Weights of a small transformer language model: 9 heads of 64 (3 for keys and values), RMSNorm before each block.
MLP neurons of a small language model. Each row is named by its layer, matrix (gate and up: input weights) and neuron, and shows model dimensions 192-383. Each number is 500 + 25 x the weight over its row's rms, rounded and kept within 0 to 999. Numbers have three digits each. A neuron's up and down rows have the sign that makes its largest values positive.
Before each neuron's rows, "fires on" lists the tokens most often at its 100 highest values on Wikipedia text that the model never trained on.

fires on: "In", " of", " throughout", " in", "During", " During"
L5.gate1300:468538497511536517535553511524525492531507521507480520506506470509498497460500477474480500491512528549493514504506502479456512475518532540525565494455499481488503467472505491501515508541511504546487499476485483492485428542523466486495520499488529481505505520509478475473475542469547474465528536514524529505495510527483531516501515468507502565498506485473511466512497484511518492501522503522506501492498522500468487512532485499494490493465497509533483502460520504475492508510514456497528476481441501517536537526517507497488545514494516445522465532463518531517501498485491449496
L5.up1300:475475520475485519500513475502507487526474541480456468493487494500527484506533479476492512535479512485507506528524497447464516462520500501495463540529481507427522487504497509510497504502521559507531504478464494507485529473513487466515488546469468507533513502535516481539489531494483502454478479489500488509492492515487474536473488461494494500498495513483507509510521509508471472518524502490549473488500468491467492526473537524481481479480487486474500538503472483484493518512486453505469475473466464512496480529532502521497510526506493505522496508504528498511520472515566500494

fires on: ".", ").", " for", " punk"
L4.gate1083:461513469484530470482502519440482539525474503491472489455485443512498452499531478491536468477480455566502501479464509517487499489504512483529511482458514517496493486482485503508508503503504520490489481489495520473552486499527489502528494525544501483510476492457499497478509501452512508478495492512504493526497531537503499476507530503504526518532480556473519429485492523491502502529485471493495520501522479507522509488509504491539481491484523449477509506486510543489450469494483508469498503481544530494518531477515479523482532524489511488517478472530522484491487522524517537487
L4.up1083:454523484549498480535520473489493440489532509487504504478497507479481457494496476534541508498497476507493458499468542506519475495478476483527532483494505525529518482486487515510512471503521533539471494544464469501495497520523523498467528508487460444542507452547497470470508521507510456514517504500472521469514538483532487500496536497524509497547528543520538509497482513521500510520486472495537506519528522492506476516523499508530525506493466484483513463515486553532507455489533477533493484453510503462485517500462505537508464534452514524474563529518528515566551473487541509478

fires on: ".", ".\n", ".\"", "\"."
L4.gate1129:486497508541509486518481531517489531494490548519512505443474450526528472458503533513527446501505458509491493515510471480445484494497473501533520506518501507497534477514518462482520517502505526536508480502537464469537465511466495471486519486538516542495464503531493510511553511515505466529463543512525484485516534484560552483508548499526500520477525507516518503462498529514499470514511474488501477527511467497452514528562490534543523475481504512510514488455516492485436518482512476502462512484486561473507497531476480536522548520510538455478535449483531522504502524513507518482
L4.up1129:537526492533497528513505525501512488535523505474487509467477462524486507460521514512503519487503478505508518524512488473494492511553502487580540495490494442517541494488562471451535546536536484498515493530555463467520510468512504550469521475530477477493476474498584524482524521503482519540543546505509538492525525440513510504532527502520546511490546481460520522509513537523508534503527450513502461469493438541494500533526472560542519495505495496501495473457545529512470501457513478465509464494462513508500502540461494497487515499486504479518528450491520493507529540536492532497

fires on: " in", " of", " to", " at", " signed"
L5.gate1683:527486526459502529526504538537521516535514554530515465457509468472539507511505498467516462518516495523471502484448492505506494495481524482537494476502491447461487466509517509477471534557522540486485481509495523471482465501555493518486519513512478476523512488488492538477464528510539459538472472530503514518463482456536466480481530494488473494510483501449519497487492494492514483505541528503487527520487518489482492483523464507529479488514458478546457522533463543514508517519529459508514488524463501492538505504493483539514509502485519470515493491513447532477505521537502489522
L5.up1683:519500494490465510527521515475512480541522498496469471469488498481524518531532455508521461524528530499502514529452504516528477512555524496508516518492515454448466500524532548509501518544474529494513499469461479494499499457533495452502510543514464451555488466465551520520489511525539499523476488515520494521481481483540494550509523502517485521491471495445500521495491505506507481489520517530538485480464493501519524507484482536544514498529458512456472483484456535529555512537506512526502490467482453510482519489502476511470484533494505483513557515495492508477534511504490508477

fires on: ".", " (", " ", " |"
L5.gate449:486478484503493477496520487472538508517505511486512513502488539478524466534550524474479494486508514460495505514459476501545453542529487540514541518467447517507522522460499479536475478460508512496480500507493508525494537498502535483530509499510506533466487482482505479466546535499506476559495499523479553516518492490502528534450522508475496544523478509500462466521511504536520536525515532481491492476495495530497503473515492456531477522475504477474507514494586519498500513459529524501539495476513516473496488490499460507461470470529503517461452545515478491489441490537470532522
L5.up449:511492507541530511491492518538500502532457472466500508480487475482494496528497533438505522522496520487480530447544503557505519539545502470502534473490525468471444486464531498516523532487481512503512535535524498490496497544483460491516555493449489452504548517498481466541477513515487545502466468521497532520464486525508519470521485547490531491513532493518526466519500461501531505500509520516478542503503505482513507519476490527468471506479471458483487534514497490530476519512531477511486484511488466528517465507511528482527535464471483521489518552491566519512508525517468528503

fires on: "\n\n", "==\n", " ===\n\n", " ==\n\n", ".\n\n", " ===\n"
L4.gate146:504525546468497539507484504514482510526472477506498514480531475441463494535503504521502527515463461526504475516544528526477499535450516522540447506431493468526455448522498502457544520493541485523479481499507485540529508506542530491505526497505478486505512555464545484494489528506479537482513523496467487498520507506483487521510516535508535497498523470527501483534507474472493504480485464538495503472549523466496487521541522479459494488493514510499510496498520510467461478518516483482459511536463511531515513518507501523466492521530496507541516468492474494499511534494461482499
L4.up146:520481514514469503483509503495521503506512527480504502522502460513480460470503524505525514466515451530517517475475462488466502466494496573527486543515495484482435515515498475477493519482545496508511500507541501460488445530525474546532538535471531516555483497494503544513499481503494523481515494490495539496497554524534499477477488484495487485512491483502559477503502488478506452534470530471491513522496491469512488482537498435491447508467519464501516504515514502498489472533493487515484511535494481504505503483524499496510530520503544487515482448497494477484504539499506458538

fires on: " and", "'s", " life", " season", "'", " period"
L5.gate1920:459474524505502475527519506467505498488491447460508475464476529506481469498468522459495525486488519493524491471502509474497433477490479547510510525468493495485499540472442480489498458489533482502519484485495537464500459475518523502506463508468500538483541472527495483507446542476498485533433523512503523482437517512530485497483504522507466493475508488488490478442472473473486495503544527553460520473485554498486516512494492455482505525483512530517511542508557540516531519518467503502489457498511489509531548509517523520466512540516474518497469503484524482497483515508496484529
L5.up1920:497474489530547512469515476492536546556519476491540519512481492512498520523493498558489501468505475522504516506521511546499494519502516518498510488487524529509479531531514547476478485439519510483496518510507534453455482510465511471475518506508454497492517536473460478543521481505522479482489479490518456483491530489488469509431523461484517518483504515502502484490498489485482505534488533482550497514545465512528504518498485508517489524465491497470477482521543487538511494535471469505482475496503469496494469503517480488529543456521534542504484462508553506552485515503513501481

fires on: ";", " |", "E", " found", ":"
L5.gate1028:495488469492519514519468461488498466517495472494477500497557524522508481441457472449468467503512506511506544517496484479532489554453477533487492468507465508460527488454497458478524475531517497489506488496499529483540517541529527505515473501510494517496473514529499506547455546497503498468459509526536537513485518492513486483471516462494451478497498552490479475458467515485557487477523499514487490506484516483507494475532492508479472524508506487505501535507528492518495510475511442513462545494498564505473534532491520482536489468497481536443544460511502472495510499509528457508
L5.up1028:459523526513464492506491489476485523502476507488521500511508519504494486493457514478514528508465497472496526526461526484501489488482526476503530515550528497495443516482485492496460488528550473516528487493489504524541500478492506538549546498474490527493506492510490534489495524448506534465457475490534471486487475538506483521510516505542495512546488465515515499521457462493547506488509474498493545537523542510527490488450471479523503521515514542453511469523487481519483458531474521520454518486543486529494527519536483491468470465478484500537479511506468511490449471464488497533

fires on: ".\n\n", ".\"\n\n", ").\n\n", "\".\n\n", " †"
L4.gate826:488508561526487510494487486513536517521480481505452503480462528478543479525486502498504474461489465475453493459492506529529544529479537476463502549496526457541457539486536521518512478463550500502506479514524514509552492508525504501512490502515529549515522454477489501497444503486488523473505482533538483536487485485448488539442499501507520533504521481526475503516477453479516476502487536527490499544424480502534490526528502484536461521482494518460524516505508521484473532542519483464493498486523459501501507482479524505509507485514555513531465470527521459474485524516457467485
L4.up826:503491484493480513503503508481512473474496473495454499503498482448515469478495532483486445470502492512540557485502490518482524499483496511515493516493494521516479483492509542463499465482460461499486491466502496459522458502475515514490512547472464515524506471507477460498493469540461482467531514474530479510495491517481489462506513524484479478532515530457496528495531459524533522463439489516483511490529484512537456511501457487486496478496486500479469540501506495522471486524450463488493450524519443472506520511516478515535507483532481528473529444489480528485517517500527477485

fires on: " of", "In", " In", "On", " On"
L4.gate581:482508519480494526510511538529516446535505547496508528485513502469457538482469464487483469483493508524475524477492501503510496458465459515490519501507480494460464469500516504490524499491542493501517514459494551516482531545532492495480531525489501500518527521480465501511490494511501505478510495456481516462492462535488466502512512525440526539540527490514466493481498515524478484527501494519557523511504503492467493512502473512491521510507473454458449506450510558541518493530453480509504515512480495518503523472503475537489525481512510481504471518500522504514452508485495486479
L4.up581:525500519477492490453547542547530492466505503515488526486503550464494468467506469474517484531472538515494492486542526462466537467524466494479470527481467498499477469506462526505489538474525515537482534498530530527535490559522477496473487509516527542482470547527471496487484484506469504501490483525532500483531482532508515537518477472490471529509493479490470536497514493480469543531499492489532512482480489498482529454545513481522541472493465416505501517447492521482465570495541488501504518505461518529483507491507522504474493533501506533498539468494486477477518475491499535502

fires on: " of", " in", " density"
L5.gate267:539489492493500495484457480551520515536497515528506506535525500519522531517467482489491524501540479505502525478487475547472535466534473534544520474492505458506512525476491489471493502560532509474516546483488473498502451555534477495490492509469497523486487496514491497489512528469561515497523509535527521484504503527510491465498497542457490544482473533499504471516508503532499544501537482507520502554531482499459475499501480530432506506477503481547464468455504521505497485501470486492476476501504522514496496501456470495506509484503527461501469494505522531501548564486530517510
L5.up267:495486469469548487536471493493492479492521487550459525529501480536514506486511466508535515526516491462488503482505499540479516478510502455513474519516495508461475454498500521553483445506503577468513539522407483486491499534525514520510513525497477463512484487493472484543532500489492493483471532487497497522514520525464557472487510476505502535461445524502530508521489516482511507489541518493573474517493479524484499511490493511518483490494512447497502417529518482470525471478477472523492461501487522477494497499522472534536501529519486538481483462493534525513535501511524475510

fires on: " ", " He", " Singles", " She", ".", " –"
L4.gate139:480443555495521502515521477540523504532489546523487517484467506548490515473490511472497494504504513478529528460451478530472452526547509502523514456439526519510507494523553492503457563477501492526507500552559530448527467482539529489471458513490485504479496492491541532492540564550482477531473453488507537536522497504541525472492504509456514520498497511519499534502499529507527500488516529510523473500502523481524472513510460498508520503539474478526485478485485541528495485475468481452516480506493490452492524512506492475521503524488529508507471491491489517501497528532484481524
L4.up139:515431535538537496471494461509540475524467521482463509532487527540539522486529494476496516490493498520510526454457544520481435534520517516515533491486534495504510501524539465502492562455521464493479492532510519458533458491494555480497498480495475499513540488447535503503534532537465479502495466508498474517501532537523532526469505491508491498477529471554518498525477524495500507466489542506505503515493499494532501529514493501505493505506475504516516502493466497507524496511492490476528498502518452515465541538506495504538473492506480544483493524493500551491485492534455524515

fires on: " (", " ", " –"
L5.gate2136:444481504475492546513507505485535514528497466499459459503497533493494498504546468521498527480529481476486531483525506448525483544429516497506471533509497511496480490471501532476503490534489537489482505489528530472520501490499513475501543478543553467468498485505511492474489513472498494481525528478450536511527441516545508497473487439498442496548500511473527486504498506464490512518529504451520478510500533503510464514548522432509482499508490527475514494479459511477477490516526467521548516534489517521461475525494445516533500493522542517521530509500492551531501520511450497483
L5.up2136:506495524517527486501493478490484458530511482495508512471478450464467471545499473456460457531531522503504496494497504463475510531551489542494471508479521507460455519503473540510478515461442471503533493497520502502448470500539488534497505486486516494487500517485526524486469491534507544494495452495490484520498524474490471530510496500520532517532528479480463500529503489482494476497515547470492509530484565522469485534513471487474482513500504478491516500504500511538471549454524469483536466528524497491555511527522528477494539491475519469434447494528511490490479496548487467485

fires on: "18", "19", "0"
L4.gate2181:569496479501499518483483546506466470536504511505516549495530540462522498520465545460477514536500486511493485506452490484490509528520501500494498508553459495466498493511488468532506497534464515468524474516535482488471465487507515502535552526487501492472527481499535485493539507520533509525509491458454515508492501521497469492538483465494473531467475484454504501508508548507460432498470484483476477534498481473502524487489517470520508500533517463505493493489488514474510511519488482506558492526520459503479516522490530499542445515476498503490504495508555529508494442472527458503
L4.up2181:548474438538512491502486484524476472481478540534517509469503468489466454548507484482477517499500494493494466528511517508525475470507522501460519537527494507489506497488473458472537482509453479452469518473498498520498473493478454497465501495485501479459533468485492508528527502492512478547476534481460497513459477524536498481490510497509482493482448478462497536501499525490486509535468471499480487524537525468478513467492506491488494520482510530499497499518497525493497518498496493482514488516511506507470543457450498511548478554484487532526514519546543537529526483475504479537

fires on: "\n", ";", "'\n\n", ")", "\n\n", " He"
L4.gate252:480498512480500460476496513475561516527552476447514513468477499457497501485510528505524501528521506531542534512494454492489522511533515494529460523459511515504491492548520521458528499533490528470578471475545539515544495490507542528484492488524496494508497492520481472486536508510507479487503475525477506483508478554499540520525482469509474490480536486546538530465493511493507450500491519518523486509506472503510464533484515530474467509518501513510487502534527539454508512532468517470498527510528484500496483517536504495483541496516518505489513466495521511523512480507504462540
L4.up252:473463447464519546537473453505462497529475508439466493540465477523469520491497516490510490476534465523488482489501528487500481493492489490530450474477510491448496471488485480516490505484502541529495511524507518496525531460502499494492531492464488537463477530488520514499480481465534473467507518479512504543484503472524540543497480490484514527486439529496485480511486508516514444507473478506512483510526544535473511479514474507519515525486533491522499452516493489491537453451473476518475543462485502486529538497492481543531474475468475483530536455486502551509485534551472492486

fires on: "\n", ")\n", ".\n"
L4.gate1524:499531477534497537501493525523485493533537486462493528485518469530525502457495507480519478515502486514488504490504467515501468537496493517497526507476511454501551513505481492531539541516491537540509474492524514493505491479540470483479520510495485521499489583480481510526524488503502498524469502518506507530502481476538520490501526476482519533499472492482533468484479513515528509509478466532465533529517453491484504468488519474471507474490468481513457519464487497487494498510536518519446517503488537475545521534499539500503474495533535476497523520509491518508450491500520506493
L4.up1524:518540510538508505499514502495466460481541499493494503499496469513474537486526491452514497506566529483499504528485521505494484487466497475551522553478522477494531490503500521510477568502458528538470503509530497486463517447506475450493485506480501489503470509481553563502536501511513509525478478529542499482462482500519527502506543501488517540457459461519550513523523511559485527499503471518489487522540452488509510505474528487517505503517530495492466492488479457461514452547507515507487534528499510533507536529519538534514540506470507473468531481467496477465470492530514461482

fires on: " for", " of", " games", " software", "ates", " projects"
L4.gate1304:461462494503504463521444528502510501507525557538524556449501467502504543499530503472549482506516489515491496502489479512530454473462521515467492488537484505459492526523501506482500525534493498522541483521486475526516504555526493463500488511563522496471471531544489487538494511501501441455473499528526534503473574502480529486473514456518547504505478513500539517552443479484510530511519497445509499470475510489508509456497537516524475460534469524544473521464521480515472525492488485531554494541531523515505547507507483538552486496507533495470555476538510527519471515522508508456
L4.up1304:495463514492522469514467470516505509446484501523531536509475486498513545484548491474518520502501522513447522535515527500515487498520522518508509505498512518461531491497465552541505538481491534501491500506509491518497488498485481448520475484544474494524425547536482475538455479545491504507518487490514463504518482519494496503515527463507523491551474485508512488537448479498491520503521505487506520468489475489504489463523564502485506513505473538468474476525450461520471491491502549477494505497513489492455526490527484484511526483515506536473506469507528500519506515525525484495

fires on: "9", "8", "7", "6"
L5.gate2285:507497485511523518562490487498540470498520537471548487462498504510526511532484509472530475487473488525468507515465500477500519527473510514490491474521487505499462495485486518502458550538487481498546487539467529492535510534525481480497537492516498496542522481506500538477497507471476464525531473487489524522478477527506480453524516481511506470542477517530501494513545504470489489501499495516537478531488481511521492503475458488500487483506479476513513547546500489532509475463520465459520498490492535507497512533513467565494482521530490477518501483517515512483508491478516523519
L5.up2285:508453492520512533501490538495536514514501503502522501470507482478516503523510468468502495478485504481482501497475525454501479492469536464490493504481531488523441554474510490455467502539492482524514493533521517536473468494529472511483498500523548502545546461554497553491536521461486494513514534527498502488470484512528487457548503521498503467527477452515507463521462506490531482463528477521521484471522464554494494527506481497491517501541515511516496510535503514501517518533478531455456500522524518453490429437495520503471497487539482528523498482506544516501507452525519519505

fires on: "'s", "'", "d", "m", " of"
L5.gate2022:489486511490511462496523503537490434527492539493543499477497488512497517509517522460487529532541499530520473522547520486492525479459475551501466496500513545492458519489501473467508490476501520510522517539524501504485452462478538504493483477476527532472533525522506497520507526486481491485464542465539487459476520559484464478531476493506455487483534507507484439485482504518492482552495507492484462513477486444485497499508512519534525494497525475464519558459518509458503495500511496452499512532490502461472529481518513537516548540470484476466536463480528492475498499469541485534
L5.up2022:437448503472472498528515476515486464491502524519516555516506482494456489517508510484510521536483500521512535510504522548513497505475514495517472483513493480477451486546536472436536475473501454532550499513494531494528479470521535477510498466484489513465500465458534530545483493477521517507518530482532492500461497546453442523495488500481508538510517501463485506463501524493522466523467522521471500504541507497527480511488491557513495478482455518513500473447489506486488470485494520520513530548505452483491492484519459527496498476514497498503480488525530551543489526500483496507

fires on: " is", " (", " was", " ", " on", ","
L5.gate1380:515467533478523489512495531453462506515521485492502498515538489513475525552481536503475492518496503479503510523513506504517481464548483506496547519477481465537552492522495451520462496536503484533511470531490458539472512512505533521484487502537501480518469470508508513543552536524517491524532491508455512529476526509527503509497558524507504524493482525498482523488516525478546482464543493498547488504475481497480478447529525501514503487540487503512458577521494539497540489469535541527556487529519486494465449528503501490496529517518475472452465524469538506461482469513487531488
L5.up1380:516457517552453465478502470552459493515494532474508529522517543552448509549499493504482493483491470482516474499531522480553476504478523501495533480511471533504519508491502473533472509514474460476516511471486495478507481528523484451469466490514531461548499521484479497482473501534466487490513491517543512522426522542476474505489494487485470514496523497480532476508484510465516506502535469491538501557554503454527527510521475456517482534439498483494531512510568463525505473516497468486548511515505502476505516527479529523491491482485513504459549554487519491507469495531516475493

fires on: " =\n\n", " for", ":", " data", "-", " of"
L4.gate1792:505486479499495495479480507468526505458499496489505489502528498506489487500500459439523529519526500508480495470476438518491489539530517532482508510503487492502473510488504471481508535509509533513493469490462482508479464495457458477483508531529493492481510540484493516514529499527540497460472514500495491472467476517453514485486533552508529531482440535510504447489472477496475499497530508476480535545544484502525519439517487485430443484490480502533513567499519476491532495528471487477513468541529506457540498544538543482530448491492497476532476454543534507517486534466488523475
L4.up1792:489507485483494494512498508482479529493471507503471521499477490519495521501503513480453479516493466454495486517470494539509486538573480534509530485518477476525505470490520502464472511511478516530519488485460501482495529503502467496477514522518515468513470521472476497549491474561543495459505485517468506460545476467467486482509537546513515517527499546507523484535506514502479540487503519461486540523515499522518535512478503459470488533506500547534463532484513489490519507495531538502471457493521478472471497549534563518521458498518503506507484479510540470490458535475533533498

fires on: ".\n\n", "==\n", " ==\n", "===\n", ").\n\n"
L5.gate1335:520502512545536525548471512532530486543524479514454510480495497483540482477479520488498423494511488508482502510541493490428463560494489533510476541479474520515486504497521534488482499543521515543488511482515530481519471522498481485533464543500529505487469460563516516488503524508475458504475477518484531561468503457505507501485478514509485513542515493473515504498508485468499497535542519477500492502484477536505531480485494470483481459470478483500506506525531547527483560458525455517487480482528491554511496506489495504521522496531514519457555528542472497459477529519539534494
L5.up1335:553518484517477490513556517462469479457549521449510480482480445476487499481475514506495489518470491501523499476465494491493530507519507531523492474518496489501499487518529497481523473526523511465503509502512468469488492524509543509496519469477518492506486525481427445557515523486536485487508511489485512482495488508461522512495473522438499485465498507521529493501497477479540514529496509495517493506509501526483466480544476558523483515505493481534506494484528428518498449533519481480501496477466491463519470514516511509478468551489478541505515473473516500507523498499489536516

fires on: "1", "2", "6", "3", "9", "5"
L5.gate573:533511520472526482523494502520494492532522533518520516494485510493491516501493487459523472502462470514530507508478489524478520506523486551528530475454498528508469513445528543492506516553497557514536451524519492479503465533501453507536473536479487521509547536497521519483549491475497480446493514514512491511511457542562511492560453492448529531520514486485529499503457517501513501530505504519522512501519476521508523483499499516467506493475488500513491497484480522499477555495437504483485483504502501437466463545486495495527514496528520549461497502460507506497515500511535513466
L5.up573:502487509500557482542552502506544527490483491503516493513527497501493490499521549467577524543491495534476520508500526501527464505468532524502504516505464544469461450470494528502518487518523508489520517553491538447447493487557490482520449534445468454553516470487515460498482506492496496476503463513493489500528496503508494448521514466511502509530495483506487517467500504505500475502501532456521516463514501499431533492494487476501541473457447496514527487470518525551519512505441475479509469505490483467471500517538476518515477480469519476479492491514493490529488504472472498532

fires on: " in", " of", "19", "-", " to", " South"
L4.gate617:470511511516532509489500510490484488511489499492541497491505519491500440483482514501552515478483498510490505479496462440495439535533498480501494502533495470480493446502481526481493503546488536542478507467482486478505495551540444514530526480505508481511458498474535482521457548473505530514532523506461498518494541490526461502469470546495536537502492499477503454528485477523498504503507508486495462507459516512473481476511514517454492491479494494504529517500471499472505541488452440515498486485468543520484490506557546499510493515517515492545513511536480481467506486474474501546
L4.up617:469519491485495518492522502465443533460487458514511526476461532499478463506505494524557499456492527477497474487494469441505482544500521465482497485541494538442512455472513486481509486501527552532518525463491490516551491534535480487517537500474477481476483502512492473535456519516529524499526520507501473529497531538507524506522451521554490550474532523501505469507536520488467501522519487518517455487494510516458485465446494527460520509476499522495480507504483474527537535456473491534537470493502483534503506505516466471506465519505471472476533508522451447510527462461512494486

fires on: ")", " |", ";", "1", "0", "6"
L5.gate2115:559523496473518533538457538541521508525490504469517492499499514525518504474491506480487478524474440481490548483443496462504491525457500522487463518445481536472512508507487527533506489479520503487515505494510467514509465531521513501539506465486523462467531547530499543479480539463488521504517515476514520477475529480498489482482502481481470472516523522536480521499436508527485474545487457481516523459515486503465501516510529463503507527518496518514535486519502496487497426517460512534505441513481497463502479467488505512442453506513495463475509476506489484512458503505519489522
L5.up2115:491533481502511489513514489500494506536456509496502518466488496462489497535523492499559524522478463485513540511540532519507486507467525489489488530510487496455463536527502543487489476505494532527490456507527545503488479442489500519511501523475528519479523555530533530501471514466508528494487471521537512512485481493535522511473499490494458530505499481495477463501496534516519499521509475531475502516525500515508518497500514506510462484511531549487508514540515516499531482522519507530489494462494518479472538531518511490473515512476535551448481496544520487506510496469500513517

fires on: " En", ").", ".", " but", ".\"", "}{"
L4.gate245:528495476509528524487511516456480520526464512450507496504463461484526503449511535516504472519502504477460545500497494538523562499459511502517538486462442473483481522514504513494522497520522516518478475511531479498519487482524505501457472541469481473497467504501548470545503507521517505500486497514481544470535509491558473455482465529497497501498503542512497455513508473536493497491459490500487519478505480470498522469516466493541462489508514437511475444428460515508491459525527459514472445500480494477531523468514507454491549524506507507511477489522509513511441463508540490512
L4.up245:512457524524477454520454563512506544491484494485508476477504485482500521507480531496483520510480472478491533517457481490471486486512517509529482468527480534536524536470532463485533520480496516485514491497512448462543495480484512529537514472488477454469508481478505456453542473491506504477512492503509518508518507538491455506497509527533495482521508546516517536468479496510457545485514523503528490509487508488494459495522464518537505484511491487511463509525532474493495523481542499537531490524517537479515470497487491526519529475508481474490523533495518507542528469488502523485

fires on: " m", ";", "6", "9", "11", "07"
L5.gate83:554517515511531520548486515474483464552500549516545547488500496514508523484549530422502506520523466485514549559492510484499475493524484514506509451479489467468497539481472528530462513548455490501478480532496525504508477516548513515483488497549523529519520577509482523487521538476520519451522514461506514501495495505556467523490503522470524501486461493486492495491545521532498503540497460466488535513500516489486503515473517490508492466498486501522495566474509503496430481485499496487506475526493545451502511486495492513507488495522528508473482527515500523530455476503509513480
L5.up83:550540479493526492531462529474510542515501487516538497468536504516520451526476490472534535531497503509506523522511544492488520500515441540473486491503496495519488548472534498497491506560504498457519473511522526529514426534477497494551477478493497476497542481519515522474494525493510484487517510452473476477534488507512517468476522449484510453527491514531484534504516522541478508500516498525481465495486520490521503496460510515518473488491545547528523518491445486495468474501477522502482472533468503446490469473528471524536484536466507542511526517522529504543496462489491487540

fires on: " to", " family", " |\n", "\n", ";", " |"
L4.gate1095:524510519503468501520493525462484458536522484472484495475500494504522528522498505499488472485510437505525528513496499463475470533517473531539515447417503479502527461516529507448550513528531503501524521529509489463537497523552546494477539490470514537445497501510487520468471528515505504487487487480515509511470509482527475535524442497472475498515472510482516488523494464490531517508520500497531494483541501523470490515478517524487506519495466549538519470486493537517528448523433479519486482498516500539489498536480546513519552513501510440495490503499439515461491489484489484482
L4.up1095:500535460499517515537529518490512485476481485466450490499488501505477476520536491499539550529489490518481497485523517514532549520520529472527521454515536488499501477524516531490471496533530549510477532506461536509501511497529480516540548465486514510503503481480448514481458480527520536489521501508529493488521478498542520495520482487464483497491481479508534499545508513496497483499536476470553440456505487508513550520454513487501499493527516461500532441512515513528538458496465539548518482458507546505505485516535513538493479499527493543472500523489514486537491521476474502456

fires on: " ", " |", ";", ":", "-F"
L4.gate1834:486487498461474521511472495498514531528538463492517488510519496497505464521498495505500506535547510508500503513489479510507507509537469507497470516492533518492526495520446477506485472542533506509566511496520493474512477550527480501517474551504506537519502499492516504472509494485464511489491461465528552487540479458515498555477493462465497464475490508478496435509474465500489469497489489489491523487512473478492509500533537546497520494494500474546531507453516484487499528507459454481515494509489533540500516529514520511522499542477501493516519497485486510493512507525485532491
L4.up1834:498466519504506481500478456509499500487472501500546504520533508478490474472473519490536532464459518495529493451469548467475507502477500517487563457494492512482490492474505537465510495510492483531520488492510494548518483488508511474524512508520485478459516525501482543520528520486481496533510505469491496527499495509549467510541526493513453470479537462553500494488480482457500475529507533488486526500502508444499468467506499473498526491490501438476485459522498510519529479490453500464528501471555491443512491504505467484501519503471522523460472494497451469495462455497497479481

fires on: ":", "==\n\n", " ==\n\n", "===\n\n", " ===\n\n"
L4.gate649:489531505469478491466513499496498509512502494472535459518479513509461459504498497507458505492493526520434477512468479476519509530506502522501511526465533490534481478512491490500503543469546463502522540485544486472514533460536502553544482491472459490553517489513502530473502524518494530503478508531500523529545515473541541480512492525502528495535523486484509466534484491535499490531526528505495523463481508526528518474491457485494466519468504454496469489515483488508470489530517484487480515485492482476514479523521518506494500502526464489487475499500517522492511500506468492499
L4.up649:476528517473515477491478491511532475531490522456485477546455473450520475468511489488482505493486442532530472484509471501468488520488489533462459524517508464495471505518490454504470548515486526513539516519509480438521510492553537475484558482573535501520507464525535513480495506483506451457514458481505478537461540474526497528499513534513488513474497512429448506494518479471540497506487506486462506495503471527528506462488478486490475504520505479513457476535509465493506481537490518505466490499495521505503520498492492517526535535494501487517521494517479530493487509475467437547

fires on: ".", " (", " who"
L4.gate788:498504485481479499536449535494508502520493438457509517478499462516526469505510531494522496494508466481510527518537507502528512543510456526511545489431481496485527511490499511470518517493505489489492535543506483475523533523476480531517480480534471490473481498487522508514478536511480543468465514507499484518517514471524510510515511511511501516475531469474492469458472462518478484529514554519491528507491497560500489512521473522512458496484511504476504471457538548487528461455503532500527456463543524447513519486466499478464479502542497528532491487511537487496476504495502491518
L4.up788:549535482509527502505516522482526529523488487480520520523492507506475496495471496531493559521531494478502527506469549489484494503515543479490479574509496521522533499466519509492493476477482491530482524561483495515477470470505510520468506479464497481480525500468542540492486495525508545494450476518483511508470495507473480508519509520501515484518471510505524509468517469538481551492548516503458459532477505521522460500468533505514461516499478502516532545491494516477510493496469485458512488507519497509515504496558537486468525494515477542538473491533503511482538482540477539448

fires on: ")", "'", ";", " |\n"
L5.gate1116:536485476484539506506508490478521514471544516520477505477484459500490461470468498507533483490525496511507553527471492496442483471480489505510489517516509496546533532446514486546467466540458481470499513533516525475535488538490485486478494520531474508510529476547504516495524507496523489469496490540522504488513481530485509513504480502454480491489547525518542496454479489498496505516508540465487494511497452474462501490499510501483507482480529502489512503530524474524485505510507481539462515542512515515472527517466517526521521499449486497423536501503509536550500508496493512532
L5.up1116:504521459499501487471502519483496452507480539485533505528513519511516535487524514459511467486530560489446482506526489509500498521489518506475507467478491486414509492493503490491506512501507500516487530486514509495462480487525458445530522490468531537513521485472493503537457481489493450516486500554466496501499505475484506502544512502475474539468502526488462488534533531488484476504495513472526505551486540479482467475493474472485517503520515539449478483540472532530528558484490532500484495483502498482505487503482519503516511504513450480472518424473460502489505506522513528489